Weights of a small GPT-style language model, trained from scratch on English Wikipedia: rotary positions, 4179 steps.
MLP neurons of a small language model. Each row is named by its layer, matrix (gate and up: input weights) and neuron, and shows model dimensions 144-207. Each number is 200 + 40 x the weight over its row's rms, rounded and kept within 0 to 999. A neuron's up and down rows have the sign that makes its largest values positive.
A block is one neuron, or neurons of one layer that tend to fire together. Before each block is what it responds to, as a language model described it from the Wikipedia text at the highest values.

Description: Closing parentheses and separators ending cells in stats or tennis-score tables, e.g. 17.6), 7–6^(7–4); also newlines after article short descriptions.
L3.gate11,177,201,264,277,216,209,237,173,246,274,173,204,223,184,265,164,198,160,212,209,230,114,209,229,160,162,195,249,314,182,190,202,230,234,221,192,169,166,226,179,200,214,200,165,179,202,154,213,193,193,153,222,244,171,215,191,229,201,257,217,238,251,234,188
L3.up11,175,247,250,246,213,176,259,203,153,215,273,139,203,199,250,149,121,224,117,203,241,228,89,232,168,196,232,220,187,268,234,282,198,174,250,269,221,218,197,280,190,208,138,248,203,156,203,192,175,215,208,204,135,203,177,196,180,173,249,239,208,290,200,195
L3.gate93,176,220,187,206,205,113,241,184,257,275,154,235,171,153,172,202,184,231,210,200,200,237,194,256,153,220,204,264,205,182,124,180,242,193,222,188,204,257,249,218,159,255,217,227,147,186,241,214,187,182,131,215,100,197,265,189,134,143,273,216,206,254,277,212
L3.up93,234,189,243,289,199,121,224,177,217,260,214,144,205,210,261,222,224,220,185,228,171,277,140,161,207,178,243,242,147,150,200,209,272,113,187,183,134,202,257,190,118,207,207,190,160,113,288,215,269,186,240,190,153,114,200,245,155,190,243,175,217,248,261,174
L3.gate101,171,250,157,149,220,173,134,249,182,218,210,122,212,161,236,182,179,246,208,186,206,155,119,162,180,235,184,170,290,244,136,190,208,183,195,159,192,176,227,238,193,181,194,214,284,193,208,132,154,205,223,170,205,151,223,249,136,221,187,188,212,158,226,122
L3.up101,146,191,250,194,184,191,226,188,207,184,145,123,148,194,198,219,190,200,103,119,227,126,200,220,208,233,170,281,258,239,184,208,221,238,192,157,315,168,109,221,142,186,212,178,200,194,231,227,228,175,239,171,229,214,192,215,229,221,177,95,239,190,83,176
L3.gate106,213,230,236,198,174,165,244,246,222,184,208,168,227,261,209,232,152,169,179,248,243,177,199,172,237,152,213,152,178,215,210,206,180,259,262,199,216,151,223,221,144,168,235,164,213,88,205,179,251,195,274,204,228,232,175,203,139,258,181,194,176,225,240,202
L3.up106,140,219,160,262,135,271,202,211,155,183,190,256,141,186,230,184,165,199,172,147,232,206,212,164,212,223,174,215,181,119,195,208,250,230,210,192,214,269,180,187,259,145,213,114,204,194,162,166,235,206,131,220,197,191,158,205,225,237,193,106,180,167,134,238
L3.gate188,152,268,151,176,217,166,208,204,284,211,160,78,235,166,152,227,239,240,197,291,248,149,190,253,199,240,234,192,219,249,176,151,137,136,247,216,228,297,286,216,240,190,194,217,214,199,175,234,213,177,217,173,213,232,167,161,207,258,247,197,135,199,174,125
L3.up188,161,177,136,201,236,262,166,238,246,199,202,197,266,148,230,275,205,141,227,260,202,196,260,217,148,195,172,192,217,238,189,195,59,204,190,221,208,179,149,265,173,138,166,242,262,241,221,243,195,242,191,128,188,188,215,247,223,191,201,157,149,150,169,110
L3.gate204,171,209,198,174,189,187,312,240,158,214,187,153,187,217,209,158,200,206,124,105,254,178,176,196,228,152,271,193,192,196,141,150,210,235,199,170,209,181,197,153,194,187,240,127,224,176,208,191,187,175,203,233,245,247,294,200,160,197,285,198,260,201,277,202
L3.up204,208,238,177,221,235,170,212,224,188,180,202,278,158,132,149,179,166,230,152,211,248,190,177,186,269,211,201,147,268,203,264,166,169,134,211,93,120,148,214,174,223,225,175,188,165,273,228,182,160,222,220,212,202,146,230,178,167,198,205,209,131,201,235,179
L3.gate229,119,235,203,199,267,201,104,179,203,230,223,170,158,212,165,291,195,123,213,199,205,212,232,169,182,243,214,203,254,211,248,242,185,271,191,234,163,180,163,177,138,233,127,214,279,160,245,134,232,238,209,199,191,213,251,196,168,148,201,182,222,176,194,168
L3.up229,192,150,247,140,287,208,109,230,179,229,188,130,206,259,282,222,194,160,204,212,230,228,223,229,211,189,179,160,242,239,129,226,213,227,215,218,91,147,202,166,154,187,188,176,204,204,239,198,233,152,229,198,202,205,217,215,206,130,198,272,215,191,215,173
L3.gate236,196,198,127,176,209,227,243,193,260,218,238,178,180,237,147,225,220,135,279,222,219,168,224,180,218,177,210,147,201,271,167,284,156,236,217,205,250,177,119,223,180,200,190,206,156,147,199,188,214,179,275,225,230,178,138,147,198,233,204,174,197,262,138,176
L3.up236,174,194,139,148,204,208,172,256,233,249,156,159,202,213,198,188,170,245,244,279,186,170,181,146,130,225,211,242,224,251,222,219,162,175,213,216,233,222,207,197,152,201,228,306,201,179,257,193,197,209,176,227,247,141,180,132,182,182,116,204,268,209,276,174
L3.gate243,226,222,176,236,238,212,187,197,319,211,192,207,161,206,289,143,229,192,196,228,229,266,205,287,240,171,219,196,253,169,240,209,160,209,266,187,160,245,278,229,205,251,230,219,187,159,248,216,202,260,215,230,79,224,218,181,273,240,211,217,152,197,231,275
L3.up243,261,213,278,155,283,142,154,220,218,193,269,217,116,180,241,206,145,241,183,232,146,269,221,212,230,256,132,213,233,181,183,183,251,228,192,207,220,229,210,171,197,189,148,182,152,138,252,217,251,171,240,207,191,243,164,220,153,197,165,178,145,199,99,216
L3.gate245,228,240,238,160,210,207,221,218,235,240,176,88,245,228,237,223,215,147,218,217,196,234,212,183,305,231,160,179,242,197,220,186,216,239,316,184,225,205,151,212,181,186,215,127,147,178,211,151,280,153,204,255,193,176,146,236,243,172,170,193,173,209,165,238
L3.up245,181,192,259,240,190,194,167,202,212,222,215,180,191,220,186,124,185,185,141,210,121,192,99,197,233,227,246,140,210,221,181,164,265,206,268,206,231,207,257,216,177,157,260,249,203,190,268,190,253,170,183,225,218,197,190,192,173,273,240,208,178,161,231,214
L3.gate278,193,216,176,202,295,135,172,170,213,191,213,150,160,305,207,185,235,225,247,272,193,241,90,216,166,249,226,290,186,196,226,262,147,218,165,187,163,176,254,164,135,262,186,260,163,209,258,276,207,244,178,267,151,201,205,173,117,142,181,188,209,202,179,130
L3.up278,258,265,223,267,182,203,213,227,187,204,187,174,219,194,218,112,236,232,173,223,235,221,166,247,200,224,284,239,235,189,203,148,217,183,192,197,192,155,234,238,132,187,249,219,204,197,203,214,177,269,161,203,148,183,219,215,184,212,128,190,89,100,256,185
L3.gate291,220,219,164,183,203,113,105,233,206,242,273,136,271,161,128,147,269,160,208,168,192,164,230,172,149,196,161,156,190,261,237,209,214,191,211,243,250,176,160,261,207,147,229,165,226,241,182,155,298,206,172,246,193,152,169,161,238,177,204,254,184,174,197,181
L3.up291,265,211,191,187,182,148,108,189,171,209,208,128,266,160,203,267,220,180,262,197,175,156,249,196,162,244,144,129,213,200,181,181,247,208,251,177,252,182,84,241,208,173,175,142,252,176,232,204,232,185,211,133,163,150,183,202,256,247,187,198,249,211,172,139
L3.gate311,154,262,167,243,263,235,133,286,191,173,148,149,153,184,216,222,197,225,107,216,265,189,135,178,192,148,173,268,142,182,243,230,194,164,190,193,194,228,206,167,145,231,150,180,220,149,279,196,233,204,334,315,191,244,257,137,208,197,188,252,242,226,182,197
L3.up311,233,185,231,191,236,142,249,183,193,192,151,241,191,173,209,220,280,244,195,228,147,255,131,209,232,196,246,212,186,145,200,232,297,231,215,210,186,177,257,174,255,231,243,137,154,179,159,256,228,253,153,179,129,155,222,174,108,210,191,143,213,205,261,171
L3.gate627,257,150,156,204,241,216,159,196,223,239,272,180,206,207,200,157,135,155,147,104,153,259,154,223,218,185,245,231,214,237,175,213,206,216,157,160,107,249,244,184,182,215,179,215,204,187,187,208,163,231,114,163,193,171,224,141,263,129,267,208,189,181,231,250
L3.up627,208,252,222,233,238,234,205,125,122,214,196,191,195,119,228,242,172,232,194,223,200,245,157,215,223,214,208,245,132,226,203,190,234,296,223,154,247,174,216,184,175,310,188,159,186,97,256,179,219,219,200,121,204,224,178,232,197,219,182,223,259,243,188,207
L3.gate672,199,202,197,196,205,284,258,180,200,184,168,186,182,161,216,191,224,205,146,240,139,194,144,245,153,230,241,237,151,244,174,214,198,239,180,153,159,206,207,210,222,200,264,132,164,154,200,248,291,237,154,135,260,244,237,233,227,260,217,172,145,178,207,166
L3.up672,293,229,161,169,205,202,164,159,197,231,225,222,180,222,197,166,242,166,187,249,150,248,208,192,206,211,172,252,238,189,172,248,224,141,260,207,224,280,235,239,200,246,219,173,222,229,194,164,247,169,228,221,138,205,171,299,144,250,206,148,147,261,123,237
L3.gate682,235,207,186,191,203,176,138,200,216,143,211,178,161,129,248,209,167,125,140,258,186,226,200,156,168,195,226,158,145,244,215,169,157,199,208,245,218,172,161,248,196,90,228,229,250,140,211,180,223,213,282,243,200,185,142,152,200,176,227,198,178,275,226,182
L3.up682,243,120,201,234,235,221,198,177,148,186,178,220,180,196,187,209,151,203,223,219,228,237,175,240,156,235,214,187,176,181,239,250,153,237,177,170,118,146,262,215,174,159,275,282,215,223,268,206,230,199,248,230,212,146,203,187,228,284,200,203,152,234,241,148

Description: Closing parentheses and unit marks ending bracketed numbers in tables and infoboxes, as in (66.9) | or km^{2} (6.3 sq mi); weaker on list-final "or" and "then".
L4.gate622,185,203,206,275,232,117,204,234,249,207,231,263,206,222,260,241,186,175,142,164,146,167,197,147,145,217,137,199,150,210,267,196,185,189,219,185,223,263,219,144,175,222,226,136,184,181,225,208,224,243,94,239,226,145,187,215,179,237,122,184,189,182,189,238
L4.up622,180,236,281,232,219,159,227,215,231,244,213,206,160,175,221,192,162,275,210,208,218,195,152,205,228,139,220,196,273,239,192,193,225,203,162,202,163,182,256,147,187,217,213,165,211,214,220,201,173,208,273,211,206,187,225,261,172,172,231,215,183,313,189,295

Description: Tokens closing a structured slot in Wikipedia infoboxes and openings: the 2 in km^{2}, is after a (born …) parenthetical, table numbers, closing brackets, plus mid-word pieces.
L4.gate381,168,136,262,242,295,221,224,161,261,266,207,160,222,149,167,146,182,235,237,244,236,214,146,199,154,244,199,210,195,236,199,160,286,231,272,100,207,196,200,102,227,208,284,162,241,179,204,194,202,220,184,140,178,242,202,169,220,194,236,183,150,207,217,181
L4.up381,212,193,223,257,197,219,204,213,233,97,224,185,195,192,120,245,209,130,141,197,141,186,196,205,191,206,149,181,236,132,187,155,169,177,235,162,180,187,193,214,146,194,197,187,117,222,249,206,232,198,242,206,229,168,209,224,226,212,171,163,215,181,171,218